MLP neurons of a small language model. Each row is named by its layer, matrix (gate and up: input weights) and neuron, and shows model dimensions 64-191. Each number is 128 + 24 x the weight over its row's rms, rounded and kept within 0 to 255. A neuron's up and down rows have the sign that makes its largest values positive.
After each neuron's rows, "fires in" lists the words (lower case) most often at its 100 highest values on Wikipedia text that the model never trained on. A number after a token or word is its count.

L5.gate468 [153 115  89 126 105 125  97 106 179 156 161 157 123 119 153 132 138 123 137 125 111 118 119 143 136 125 112 113 119 143 146 127  84 117 134 157 161 162 138 110 136 110 128 149  99 126 137  63  64 143 140 153 110 152 119 144 173  98 157  91 106 115 151 136 136 118 162  75 104 120 155 139 118  99 123 165 143 119 123 166 129 125 103 149 135 111 129 170 118  99 100 147 130 136 117 130 123 114 129 101 113 154 128 153 118 180 110 114 115 102  99 189 150 152 113 130 151 106 172 151 177 176 129 170 143 136 177 172]
L5.up468 [122 110 128  74 108 164  87 135 129 121 120 119 154 125 120 143 148 131 138 131 107 108 127 154 147 118  74 100 133  97 108 171 112  91 105 140 132 118  90 132 117  85  76 105 142 121 146 129  72 110 154 127 129 174 133 130 180 131  98 100  68 161 116 144 148 116 152 147 139 105 115 125 150 102 104 109 118  65  78 127 108 169 187  93  89 147 151 104 142 116 150 146 146 106 102 108 144 145 138 151  91 141  97 151 121 121 115 102 144 148 144 104 134 124 161 101 151 111 148 105  77 130 133  91 169 109 132 131]
fires in: "was" 33, "she" 23, "it" 14, "had" 9, "is" 5, "he" 5

L4.gate107 [ 92 132 101 104 118 167 197 115 168  93 104 164 118 120 133 153 122 109 155 120 121 157 140 165  90 151 131 160 130 166 165 179 104 112 158 119 111 118 162 164 158 126  84  98  71  99 134 114 102 121 162 137 119 132 138 104 101 171 126 129  96 125 107 159 157 160 159 163 123 129 117 131 128 144 176 137 117 112 133 136 104 148 145 144 140 107 125 145  88 133 159  89 141 156  82 109 147 116 133 130 103 120  96 104 116 132 113 110 125  95 141 123 125 111 159 126 127 100 169 117 154 153 174 128 106 117 108 167]
L4.up107 [109 116 107 119 141 152 194 127 160  82  95 134 127 150 132 135 168 124 129 135 120 114 136 156  96 159 136 151 160 105 166 167  85 125 150 108  94 110 135 129 106 154 120 121  93 143 133 134 108 137 149  81 138 137 137 121 108 166 162 123 105 146 119 149 174 152 120 148 137 129 120 144 170  87 148  90  83  89 115 102 122 105  99 180 130 137 147 157 132 131 144 127 124 116 127 108 188 150 132 104 111  89  66 100 124 133 131 136 152 129 162 109  86 139 144 104 102 151 169 132 128 142 124 116 167 121 120 159]
fires in: "i" 38, "we" 13, "you" 12, "they" 7, "why" 4

L8.gate212 [ 82 137 129 115 140 129 150 140 167 135 111 126 129 133 133 146 119  88 132 118 125 136  94 123 123 124 129 124 105 145  97 104 136 136 120 139  95 128 166 135 113 145 110 131 125 155 159 123 115 161  83 132 148  97  83 148 118 112 143 163 119 157 137  70 116 102 158 109 116 111 165 147 131 146 134 151 168 114 122 130 142 156 129  72 133 105 109 120 128 158 103 116  98 115 121 153 128 153 172 107 138 198 113 139 124 134 137 104 125 139 140 138 102  79 119 163 132 128 141 121 151 161 157 184 119 102  94 116]
L8.up212 [176 118 137 105 161 128  98 152 111 148 129 126 128 116 163 150 116 128 118  95 137 122 117 110 148 100 157  99 142  76 131 163 104 108 114 132 103 126 113 152 132  75  91 170 146 121  94 122 103 119 152 134 115  82 127 165 129 120 123 175 114 122 176 134  81 147 128 142 110  96 154 112 119  98 106 128 115 128 114 145 122 139 138 116 124 139 137 126 113 157 130 138  95 164 139 119  98  68 114 109 133 178 152 138 150 119 122  91 196 139  64  92 101 116 154 135 138 127 140 128 136  95 172 157 140 128 123 130]
fires in: "and" 25, "as" 14, "including" 10, "also" 8, "it" 6, "such" 5

L5.gate89 [129 100 123 135 131  88 124 118 147 109 100 157 121 127 138 119 174 138  84 148 141 103 129 174 110 145 183 142 110 108 160 114 135 173 125 144 105 155 143 165 156  78 107  99 164 108 147 140 126 148 127 169 100 132 137 159 105 130 146 162  70  86 130 180 100 144 144 142 124 122 121 101 130 148  86 138 120 113 159 121 135 144 168 118  85 168 121 130 135 124 109 146 125 156 105 182 123 124 157 116  80 115 126  75 138 162 122 129 137  85  97 140 130 122 148  85 157 113 134 111 131 114 147 103 154  96 125 135]
L5.up89 [159  91  99  99 109 158 174 116 115  92 134 120 118  95 130 126 110 153 136 150 104 135  97 118 134 112 141 106 137  82 166  95 152 155  80 131 146  89 166 159 119 119 146 139 111 154 129 155  96 122 154 114 143 130 112 140 155 111 137 103 178  98  94 123 130 108 126 142 123  83 136 143 122 109 132 112 100 153 107 138 184 133 137 144 123  97  79 132 130 145 116 167 116 132 151 120 104 158 118 142 109 150 143  98 102 124 123 104 120 134 150 166  93 143  99 173 115 150 164 128 155 161 123 165 153 128 134 107]
fires in: "on" 90, "along" 7

L4.gate85 [146 152  80 132 149 103  94 142 114 116 133 129 128 109 136  98 139 112 158 123  83 123 132 120 115 155 145 121 108 107 125 151 167  86 143 102 124 140 165 185 112 100 120 117 106 120 124  64 106 107 159 122 118 142 134 151 154 119  80 128 108  96 143  82 117 110 101 170 124  80 153  97 143 104 135 120  98 137 140 128 122 161 152 102 149 150 128 128  69 150 136 103 128 118  91 130  98 125 113 165 136 147 166 128 146 156  98 127 118 134 110 108 145  93 149  97 112 155 131 131 156 127 135 158 155 132 123 147]
L4.up85 [120 162  91 102 159  93 115 125 121 154 148 148 127 121 131  88 122  84  98 122 162  98 129  83 168 123 142 122  84  98 177 122 160 111  77 157 158 161 122  95 115 113 153 135 147 110 129  98 162  98 136 151 176 143 102 111 144 170  90 131 137 141 143 126 100 158 150 121 117 143 141 101 141 130 135 119 143 166 102 117 168 156 135 119 126 153 131 109  97 152 114 149 186 130 152 128 124 152 130 121  93 129 126 117 183 163  92  96 133 123 139 169 110 149 147 113  82 107 130  84 140 150 113 133 122 118 130 120]
fires in: "and" 100

L5.gate179 [129  77 133  93  98  98 120 130 125 113 127  97 153 173 118 148 122 135 100 140 127 117 114 159 125 102 146 131 160 138 112  62 124 147 117 106 124 116 163 121 119  92 159 113 136 123 114 143 118  87 105 120  82 113 120 157 103 108 111  92 135 153 166 130 131 143 132 125 146 126 127 127 130  93 100 104 131  79 118 117 111 128 174 120 155 139 130 141 114 103 105 121 125 135 141  97 149  57 134 173 139 120 121 120 111 122 134 120  99 139 126 137 129 118 127 127 130 176 121 148 143 140 161 139 103 155 106 129]
L5.up179 [149 124 134 100 156 135 146 127 134 126 144 142 149 160 159 156 122 121 182 129 125 146 124 138 117 129 143 136 121 122 124 170 102 136 100 115 117 129 161 145 109  92 117  97 122  98 126  95 111 127 117 182 148 124 113 137  85 144  80 165 171 168 123  90 101 111 144  65 135 111 118 106 145 121  66 166 130 104  95 162  80 101 152 159  70 126 111 124 138 156 111 137 120 129 165 103 147 149 111  89 158 110 126 136 132 135 106 109 156 130 172 140 118 146 153 140 142 132 142 103 156 129 158  98 138 115 104 146]
fires in: "is" 33, "was" 24, "system" 6, "are" 4

L8.gate388 [125 127 154 121 115 186 154 112 150 109 162 140 157 182 113 152 149 153 112 117 118 134  84  67 115 128 127 175 123 157 118 134 135 139 168 133  99 185 107 146 133 146 131 100 138 109 125  91 152 141  92 113 121 148 162 129 118 118 157 137 127 131 180 106 128 145  79 120 141  75  96 119 142  90 118 167  95 125 114 102 150 111 129 140 121 102 128 126 106 145 138 107 145 140 127 146 126 117 130 116 104 131 113 143 113 158  90 117 132  77 115 144 123  88 134 154 148  91 155 118 118 120 117 137 115 145 134 134]
L8.up388 [102 158 131 135 167 103 122 150  91 123 107 138 128 149 186 119 145 168 107 132 107 154  83 120 148 110 138 119  95 113 126 118 112 114 125  76 107 131 105 149 137 151 147 106 105 125 117 160 114  92 139 143  86 113 164 135 116 148 111 155  89 137 148  92 149 149 124  81  61 164 132 138 162 117 120 131 104  88 101  96 141 133 137 110 169 115 137 121 164 176 162 134 144 163 122 120 163 163 167 103 135 132 156 125 103 163 127 169 104 128  80  94 128 158 116 122 139 149 159 122 132 137 114 114 143 159 130 102]
fires in: "to" 30, "as" 23

L8.gate473 [132 136 129 115 153  94 126 115 134 102 132 113 149 120 132 158  88 113 158 113 139 153 141 116 139 132 108 126  80 122 137 153  95 117 124 106 136 136 126 111 107 100 150  61 139 176 124 143 134 116  99  88 169 129 142 146 124 131  94  97 131 145 141  97 140 129 107 165 106 100  57 139 124 102 112 107 121 145  71 155  71 162 165 123 170 123 110 124 141 153 116  95 125 146 149 138 125 144 152 153 117 151 159 138 107 170 145 154  98 126 103 156 163 135 120 112 122 165 106 147 154 129 141 101 160 137 132 120]
L8.up473 [144 159 143  90 123 157 127 126  83 147 133  97 157 117 119 144 146 127 121  80  95 156 127 147 151 137 116 143 181 150 109 129 148 125  80 135 132 127 108 120 131  90 119 126 104 139 133 114 120 102 135 140  91  93 119 129 137 128 145 162  96 119 151 113  91 142 123 125 129  92 120 117 134 121 174 134 113 120 117 134 146  84 127 133 143 108 133 167 126 137 137 131  75 147 109 138 107 160 143 160 136 132 142 149 123 133 108 147 125 148 137  92 146 130 179 179 146 129  97 113  99 120 114 154 124 131 134 135]
fires in: "was" 34, "took" 10, "moved" 9, "served" 6

L8.gate127 [115 122 141 121 143 128 148 135 134 133 114 118  89 162 103 147 102 106  90 113  98 132 146 169 142 163 148 103 105 157 164 144 100 100 168 159 123 167 156 130 178 127 139 125 106  89 136 131 114 111 146 120 131  86 144  88 124 118 151 141 126 178 130  99 178 133 160 156 126 140 145 114 106 147 114 151 164  98 161 147 163 101 197 142 138 110 110 145 147 104 192 190 104 185 163 114  59  98 161 102 133 116 136  84 157 141 128 137 118 130 125  93 132 122 130 142 175 136 101  94 139 146 133 139  94 122  81 130]
L8.up127 [133 167 142 158 122  93  98 126 125  88 123 140 159  66 122 125 144 121 125 164 115 170 160 155 126 132 160 112 125 104 137 113 156 166 130 102 136 168 131  87 145 112 121 143 106 153  89 112 133 152 174 133 159 126 137 118 133 158  90 161 133 133 110 111  96  92 143  98 113 142 142 113 109 121 149 123 125 142 120 159 161 124 137 130 100 135 143 141 127 110 140 146 123 100 124 131  90 103  99 114  91 147 112  88 120 137 127 111 127 108 163 142 133 145 135 133 153 122 134 154 133  84  89  73 112  47 138 141]
fires in: "as" 52, "to" 9, "been" 6, "in" 6, "be" 4

L7.gate188 [151 155  85 120 134 136 138 122 126 126 112 174 149 121 112 148 110 114 120 117 165 112 160  97 111 129 108 118 154 142 155 137  86 106  91 155 117 129 123 136 136  96 143 107 131 126 143 193 153  88 102 106 104 124 153 159 113 124 133 103 151 129 123 106 128 126 100 166 147 138 136 132 123 124 124 150 101 152 109 142 134 174 135 138 155 170 139 113 121 135 166 158 145 146 173 107 109 114 171 127 137 166 107  78  91 108 126 134  89 108 159 109 148 112 162  77 132 111 146 114 149 129 150 121  99 101 133 190]
L7.up188 [133 108 107 130  87 138 140 123 113 103 153 131 171 146 137 140 144 112 147 137 149 109 158 124 136  93 147 168  94 130  74 153 128  97 112 117 126 111 128 122 162 127 146 124 131 132 106 105 142 101 141 133 137 146 142 102 166 153 133 174 132 105 155  98 138 152  83 113 140 135 116 133 115  95 161 128 120 107 130 106 115 121  72 156 183 155 156 140 160 126 128 133 166  57 138 129 165 127 141 104 132 105 117 119 130 168 133 119  99 110 152 144 113  84 109  89 109 147 140 156 121 123 100 156 131 164 150 151]
fires in: "a" 72

L6.gate157 [122 162 117  63 128 134 113 113 161 118 106 129  96 168  93 137 121 157 149 142 158 141 142 165 134 109 202 143 145 107 150 185  93 112 150 112 131 158 168 167  76 155 127 138 113 120 144 137 119 116 127 125 138 141  93 106 116 146 150 142  95 153 121 149 149 156 175 147 124 155 130 138 120 126 126 108 130  92 127 155 137 144 159 139 121 115  95 151 139  76 153 122 157 118  84 113 135 133 129 117 106 119  80 136 148 140 127  81 111 135  99 104 113 126 126 154 140 145 118 131 116 137 203 140 124  95  86 166]
L6.up157 [ 98 165 122 125 139 120 155 109  99 143 130 122 109 141 109 165 177 117 148 159 138 137 128 152 122 106 156 125 129 134 131 100 129 110 136  81 165 128 119 140 105 128 162  95 100 112 105 113 126  95  92 159 116 194 132 132 104 132 144 129 100 106 113 119 189 115 136 146 133 108 104 111 102 160 124  99 115 137 125 137 128 140 108  97 122 113 114 169 105 115 122 169 147 124 117 133 159 152 112 152 124 108 133 140 143 121  81 111 104 137 165 100 125 132 103 108 106 114 145 126 142 134 128 177 153 149 106 167]
fires in: "we" 16, "you" 13, "i" 8, "students" 5, "parents" 5, "people" 4

L8.gate131 [184 144 134 128 142 146 136 121 144 117 130 124 176 114 144 151  77 104 152 160  99 157  94 146 144 123 127 106 102 111 129 130 117  88 142 116 155 106 168 111 131 133 114  88 156 106  82 171 131 110 160 108  85 139  92 138 152 111 153 157 136 153 141 135 184 134 150 110 141 116  96 120 141 131 152 142 157 107 132 168 131 121 173  86 159 118 152 164 160 183 144 155 143 157 142 106 161 146  99 146 100 120 147 113 142 112 158 155 118 108 101 109 143 154 130 124 166 125 118 108 153 132 144 116 109 129 102 116]
L8.up131 [114 109 172  99 122 108 140 120 155 155 158 117 139 154 147 162 132 150 151 110 124 139 139 145 140 175 121 101 156 118 118 165 147 154 118 160  88 119 116 115 137  74 112 130 154 149 116  84 148  83 137 116  84  98 114 115 141 127 142 142 109 108 155 116  77 141 102  82 117  96 103 129 145 117 110 163 106 149  68 143 141 120  88 122  85 132 116 102 100 158 153 150  98 158 102 134 122  74 140 106 149 121 128 121 119  95 127 146 119 119 106 147 116 135  90 144 135 141 139 139 149 131 105 133  95 105  81 151]
fires in: "to" 19, "was" 15, "in" 9, "for" 4, "as" 4, "served" 4

L8.gate269 [128 131 141 102  88 165 146 133 136 147 142 138 115 136 106 151 105 139 155 114  98 126 122 102 124  93 145 130 143 104 136 158 119 142 123  92 146 156 149  97  99 114 151 140 106 109 117 101  93 146 139 136 133 143 180 121  92 121 162 150 118 146 121 112 136 118 111 173 180 182  78 115 153 136 171 149 145 105 109 110  88 118 148 159 155 121 135 103 115  79 161 151 130 131 138 160 134 112  90 135 107 165  84 142 123 144 158 113 148 130 124 102 115 148 176 108 113 117 103 114 138 136 157 142 192  97  88 135]
L8.up269 [124 132 133 164 133  80 146 127 156  64 133 139 144 119 175 140 121  84  95 135  85 143 125 119 101 122 122 124 123 104 131 134 117 153 164 112 120 138  96 127 131 162 128 117 162 134 109 116  68 135 141 126 162 156 140 114 105 147 159 151 180 122 113  79 118 144  94 121 149 128 131 119 130 138 174 133 118 156 102  97  74 128 159 156 171  92 122  92  93 112 155 179 105 140 128 150 102 112  92 107 135  95 133 174 125 128 169 161 117 107 115 133 134 122 103 147 122 117 178 100 183 136 129 142 170 106 117 135]
fires in: "as" 73, "when" 13, "if" 5, "because" 4

L8.gate418 [155 108 104 123 118 120 151  92 153 155 127 103 133  94 118 153 147 112 138 134 140 125  73 175 101 122 160 155 174 149 156 105 135 128 138 129 102 121 147 147 133 105 200 129 102 137  74 118 122 110  99 130 128 121 137 106 131 190 164 160 108 161 160 118 117 134 115 137 168 104 110 140 128 117 177 114 176 152 140 167 130 117 168 148 112 108 142 121 136 112  97 127 162 173  97 139 153 167 104 116 123 102 130 126 148 106 119 102 143  87 139  73 139 122 106 123  82 105 159 123 118 135 126 163 159 113 123 127]
L8.up418 [115 109 120 143 102 100 113 130 132 164 136 117 136 155  67 134 139 109 115 169 118 163 102 138 183 110 203 112 151 115 152 128 129 169 128 143 153 138 119 115 141  73 179 146 101  89 114 141  85 148 115 150 126 142 118 144 159 114 154 144  85 134 103 131  99 118 124 131 164 126 128 103 140 159 150 118 152 130 148 153 153 123 110 114 127 108 140 141 143 172 129 116 111 152 156 162 113 141  80 121 159 122 137 117 170 102 128 119 110 145 119 124 130 153 151 162 104 154 125 138 156 131 166 154 111 107 141 114]
fires in: "4" 17, "3" 9, "1" 9, "2" 9, "7" 8, "9" 7

L5.gate307 [131 123  93 130 134 101 160 110 128 138 128 137 140 149 118 140 118 149 126 116 110 122 152 147 104  99 126 138 123 154  90 149 119 124 142 109  89 139 150 119 150 116 141 105  60 153 139 130 175 120 150 151 132 102 143 124 146 165 101  94 161 147 124 112 129 113 153 152 133 103 153 121 135 119  74  68 202 121 124 118 118 139 165 113 159  98 119 130 135 136  83 106 159 179 142 139 127 118 119 145 104 130 131  97 152 139 135 150 114 116 117 136 198  92 154 105 137 139 112 110 119 153 159 115 131  84 160 131]
L5.up307 [152 161 136 117 119 143 113 120 117 125 130 153 152  92 122 151  98 100 113 121 127 100 163 126 127 127 109  96 119 100 122 171 156 132  97 105 102 137 104 150 167 121 109 175 106 163 120 110 135 126 133 108  85  90  98 109  90 148 111 114 132 121 124 124 129 141  82 167 147 108  77 146 112 127 153  95 154 136 149 186 110 142 150 160 149 123 139 125 140 121 157 149 120 111 130 104 108  99 138 165  96 143 134  93 149 135 109 122 117 120 110 111 116 112 156 115 137 114 113 129 117  96 124  89 103  81 125 114]
fires in: "was" 16, "be" 13, "is" 10, "are" 9, "became" 6, "been" 4

L6.gate490 [130 103 162 130 152 124 135 128  90  97 162 126 121 142 109 137 158 126 135 148  67 139 113 124 137 115 115 130 145 121 148 162 141 119 146 108 119 146 131 125 146  97 118 128 121 134 130 108 147 105 109 127 111  80 144 167 128  88 127  95 155 114  89  76 106 137 140  93 131 144 137 155 100 180  98 168 113 125  71 152  92 162 179 144 122 112 131 156 123 137 113 155 121 146 112 134  89 120 119 143 137 137 132 140 173 137 161 124 120 107 109 133 127 114 172 127 176 119 153 100 163 155 154 109 113 119  76 112]
L6.up490 [168 154 198 172 146 108 141 138 114 102 127 109 110 158 129 120 152 120 115 110  85 143  66 124 148 136 102 107 154 132 151 114 152 167  88 120 150 150 117 136 118  91 103 126 157  96 108 111  99  79 129 114 140 138 116 117 127 164 167 179 101 120 141 110 146 126 110 133 124 160 141 115 129 134 150 145 125  99 131 117 169 166 161 125 115 140 138 154 148 120 133  93 133  88  67 102 134 121 130  81 127 138 100 143 111 169 170 128 110 138 159 161 109 146  83 132 137 137 144 140 113 164  96 139 145 122 133 128]
fires in: "on" 22, "during" 21, "from" 18, "at" 11, "under" 9, "of" 4

L5.gate222 [ 93 159 124 141  88 135 149 121 102 134 154 149 120 104 109 121 123 149 112 147 148 128 105 136 116 178 102 101 124 169 180 144 155 133 148 110 138 106 137 134 126  87 131 161 131  91 113 109 131 145 127  80 115 133 135 141 101 110 137 152 158 141 103 108 129 152 103 100 117 168 118 136 193 109 125 147 145 119  96 146 108 123 125  88 115 120 115 163 111 139 126 135 115 132 168 116 168 145 133 155  75 119 137 119 155 148  84 150 134 130 130 119 171 114 110 123 182 113 137 129 182 130 136 141 116 118 150 107]
L5.up222 [ 89 158 140 125 148 158 148 132 112 138 114 114  86 118 128 125 147 101  79 117 118 135 164 164 126 146  79 135 155 130 110 122 140 128 147 127 156 114  97 116  97 103 127 161 185  97 125  95 128 105 148 119 122 132 130 165 106 132 125 148 103 124 103  91 103 168 108  80 166 114 124 132 138 122 119  92 112 147  71 174 103 125 116 175 119 122 120 102 152 122 110 157 118 137 135 130 138 151 123 129 119 135  96 107 160 140  89 146 116 120 175 146 126 141 137 179 147 117 142  93 152 146 168  76 115 157 145 159]
fires in: "on" 29, "the" 17, "7" 4

L7.gate125 [130 123 121 122 134 133 113 119 155 133 124 124 126 153 158 158 115 121 147 112 119 111 133 146  99 119 106 167  74  75 124 165  77  76 196 110 121 113 144 111 120 139 120 123  97 150 161 118 170 155 107 128 134 142 154 135  88 165 147 158 158 144 124 114  99 145 170 131 121 103 114 143 110 133 121 109 148 150  67 145 125 174 151 161 118  94 123 132 131 117 122 159 127 148 145 119  97 140 114 155 128 143 147  99 105 134  88 126 103 145  86 127 129 109 121  72 108 105 103 126 127  93 109 117 164 109 143 167]
L7.up125 [ 94 103 141  74 121 157 147 111  93 125 131 142 127 134 114 141 164 157  96 102  95 116 130 138 142 140 124 159 113 122 128 151 105 138 121 140 140 174 114 125 156 127 164 173 104 149 155 170 171 138 131 141 141 139 150 101  93 133 112 152 150 129 135 134 120 143 189 107 146 100 149 137  66 143 140  79 133 169 113 143 126 136 106 159 149 132  86 122 122 112 128 162 153 151 120 112  84 128 167 173 140 153 122 117 153 155  93  92 171 131 123 135 130  83 130  84 140 140 138 140 116 138 125 126 123 127 118 146]
fires in: "as" 28, "it" 12, "considered" 6, "be" 4, "becoming" 4

L8.gate270 [132 176 129 129  86 134  83 141 184 137 117 135 102 147  81 137 121 100 117 102  88 153 131 154 139 129 120 117 146  97 118 147 112 123 127 171  98 128 113 173  95  99 125  98 123 141 128 107 177 129 128 153  92 125 129 175 155 137 149 151 111 131 145 110 140 105 148 171 132 128 111 166 120 120 118 113 182 148 114 142 113 135 156 118 162 107 131 133 128 126 144 116 153 128 113 137  98 134 172 145 106 169  85 149 117 132 128 116 101 153 142 118 107  91 158 136 174 141 163  97 133 148 116 105 138 101  86 129]
L8.up270 [ 98 149 130 148 118 147 163 122 100 114 154 119 100 122 107 141 140  87 115 147  99 137 118 133 116 125  89 118 118  96 151  89 154 140 117 168 108  82 111  79 152 149 128 142 144 109 142 132 121 124 118 141 155 140 123 161 125 158 123 175 147 125 138 131 133 130 161 145 145 162 101 162  88 120 113 147 107 115 184 120 179 154 124 111 106 132 113 113 117 132 143 118 128 105 123 106 107 118 140 134  88 123 154 121 110 154 176 146 139  96 155 115 101  89  93 176  91 129 106  92 141 169 138 117 115 128 135 105]
fires in: "to" 75, "in" 5

L6.gate102 [ 96 133 119 108  77 163 142 118 108  93 128 114 111 128 165 164 168 130 131 130 107 146 133 120 107 121  99 120  87 132 160 112 153 143 135  85 141 132 125 122 167 126 130 138  91 115 148 131 103 112 140 129 123 136 173 158  89 143 112 109 144 112  84  98 148 149 187 115 114 118 114 180 102 148 148 128 107 145 107 144  92 158 145 135 130 108 135 119 114 164 129 100 111 146  91  98 136 148 158 167 107 143 191 125 146 153 142 104 130  96 123  87 163  85 123 107 120 135 105 117 109 124 120 152 114 134 142 166]
L6.up102 [108 140  74 143 116 123 153 147 109  92  90 135 145 131 191 122 140 177 110 130 102  94 167 122 144  99  88 169 132  92 118 119 117 168 105 116 116 115 101 129 101 144 107 132  80 139 152 115 101 129 132  73 124 101 139 138  93  91 159 135 164 161 127 138 125 116 127 146 168 108 135 154 153  92 117 112  97 136 114 122 146 118 137 162 121 105 116 178 122 114 136 127 110 110 106  87 141 122 123  97 160 132 136 116 153 111 103 130 153  92 131 119  99 103 127 105 139 165  93 119 135 116 117 102 113 119  88 172]
fires in: "was" 21, "not" 15, "as" 12, "is" 6

L8.gate390 [111 179 132 129 162 117 148  93 138 134 113 159 156 134 139 128 137 125  94 150 116 110 135 169 109 107 123 127 129 144 130 155 106  94 127 114  92 100 131 174 118  92 118  94 138 128 121 131  90 111 109 110 121 171 113 169 108 122 136 125 111 137 130 133  86 137 104  92 111 134  68 143 168 121 163 127 106 106  91 175 121 152 122 152 141  62 117 110 127 147 106 117 111 108  81 136 136 141 155 167 133 168 102 161 147 143 110 117  95  79 133 119 157 138  93 102 115 103 120 119 142 132 130 116 154 133 147 186]
L8.up390 [ 87 128 128 112  86 190 168 129  89 112  96 102 131  97 143 122 183 114 118 138 151 136 120 136 147 129 101 156 169 125 126 137 153 116  99 181 152 130 140 106 154 141 116 100 108 143  95 140 114 154 168 132 107 123 122 149 175  87 123  87 162 137  61 127 132 128 127 149 152 120 143 170 145 119 100 155 103 162 161 144 166 129  87 153 150 128 143 123 165 126 105 180 127 145 110 144 158 152  93 160 128 149 175 100 142  95 125 120 150 110 144 130 125 123 143 145 131 105 145 176 111 105 121 129 137 138 127 148]
fires in: "her" 36, "s" 25, "his" 17, "my" 4

L7.gate44 [107 177 123 156 130 131 109  96 143 131 126 110 100 171 127 169 116 109 120 130 100 120 116 114 144 116 132 135 105  99 112 169 122 115 139 103 129 111 115  91 102 133 125 123 104 157  89  82 135 104 118 116 130 159 158 159 134 143 136 166 133 113 100  83 131 166 168 144 131 139 136 134  90 154 126 151 108 106 132 191 131 128 151 147 162 133 120 119 121 130 150 145 135 167  92 147 114 121 109 193 106 153 133  96  89 167 208  97 133 117 123 106 128 107 118 104 182 122 136 124 130 136 124 150 107 136 122 129]
L7.up44 [160 152 113 134 135 157 163 121 169 144 169 128 109 127 189 143 165 104 128 120 109 185 119 150 129 133 173 118 152 136 153 123 168 132 136 105 126 145  83  58 136 124 123 125 104 113 116 129 127 106 101  91 155 130 138 105 138 159 143 157 119 140 157 136 101 100 131 127 116 108  78 134 143 163 126 126 129 168 144 117 142 107 105 128  97 151  95 137 136 144 100 123 131 139 150 130 104 144  86 133 115 140  98 149 148 144 133 105 144 151 113 146 130 163  82 127 119 141 120 147 123 141 141 156 150  94 104 104]
fires in: "by" 37, "as" 26

L5.gate410 [151 156 116 124 113 113 135 123 105 123 128 127 118 141 162 131  89  96 112 128 135 116  80 100 160 148 145 154 154 122 147 125 118 141 142 107 126 207 143  97 142 108 102 104 129 114 126  99  80 122 125  92 141 139 125 147 107 147 146 103 114 100  82  88 120 118 130 172 164 157 119 141  97 153 136 166 137 141  74 134 105  92 164 131 154 128 139  60 111 126 162 118 149 159 119 177 110 136 125 124 128 148  96 122 120 131 192 107 103  99 171 158 143 126 143 142 178 100 157 114 116 144 118 154 125 123 108 154]
L5.up410 [166 114 161 137 101 129 119 117 124 136 128 137 136 109 157 110 134 144 112 116 128 104 106 125 148 125 178 152 130  82 129 126 140 130 130  71 161 167 127  97 132  90 122 132 156 112 155 122 125  74  78 146 155 136 127 100 105 116 168 109  96 169 131 121 103 140 115 110 109 150 152 111 104 183 114  60  95 160 117  88  94 133 146 126  83 115 126 122 124 158 139 141 139 154 153 139 159 111 124 126 145 122 107 126 136 147 123 121 134 129 145 138  94 134 155 154 149  82 179 126 121 138 147 154 117 118 112 163]
fires in: "as" 95

L8.gate91 [132  83 143  94 127 151 161 124 107 112 152 112 181 134  93 146 118  92  80 133 102 125 114 153 105  84 141 121 143 132 116 173 118 133 131 112 126 186 123 158  95 118 133  83 131 165 156 141 112 121 138 171 131  81 179 144  93 182 121 113 146 140 103 111 214 134 122 132 122  92  96 120 102  96 137 115 162 139 105 129  97 134 149 127 122 131 113 137 107 139 160 112 100 110 115 117 106 135 147 134 120 154 134 147 108 159 121 144 121 114 155 154 111 132  91  98 157 153  90 121 173 141 155  80 108  99 121 120]
L8.up91 [ 95 141  96 116 108 155 110 110  97 155 150 128 124 153 118 114 167 111 157  93 123 105 119 102 112 161 122  92 146 185 132 144 162 132  91 172 126 136 118 111 126 160 164 114 115  99 133 111 108  95 153 117  92 119 104 121 173 160 144 138  90 144 177 143 136 185 144 118  96 102 103 148 145 142 149 110 148 104 118 129 116  88 158  95 118 124 105 143 148  97 170 107 146 104 138  97 108 163 180 138 115 155 116 172 120 129  87 139  99 137 129 140 168 147 110 170 137 131 106  91 124 199 143 147 135 127 145 151]
fires in: "was" 38, "were" 14, "is" 13, "are" 6, "been" 6

L4.gate6 [134 101 100 119  94 155 118 129 111  97 135  85 110 128 141 128 128 122 135 149 127 123 120 114 114 156 139 129 131 105 184 152 130 141 112 127 132 143 161 142 130 133  81 147 122 153 138 116 128 152 130 129 159 123 122 134 123 161 140  92 166 143 137 163  91 140 133 138 124 160 179 125 138 143 105  76 172 120 151 130 124 171 156  83 120  83 150 141 121 146 180  69 137 128 167 132  88  88 145 128 121 127 132 141 156 166 110 130 134 140 142  86 122  82 136 100  84 138 142 179 157 136 172 138 138 122 106  91]
L4.up6 [112 143 134 140 126 160  98 125 193 104 127 164 156  61 108 137  92 102  86 135 119 159  73 123 125 113 139 109 129 140 146 156 135 119 126 132 109 107 100 110  99 157 152 132 155 145 105 171 138 136 100 154 109 147 118  74 164 128  98 133 101 137 128 141 134  99 155 131 113 126  92 141 130 123 136 138  93 152 143 143 136  96 139  91 129 127 151  80  74 113 197 126  97 128 123 125 136 130 117 113  88 133 133 104 115 158 106 138 154 129 122 143 123 162 118 144  74 134 141 100 180 136  83 178 105 121 111 124]
fires in: "and" 75, "or" 13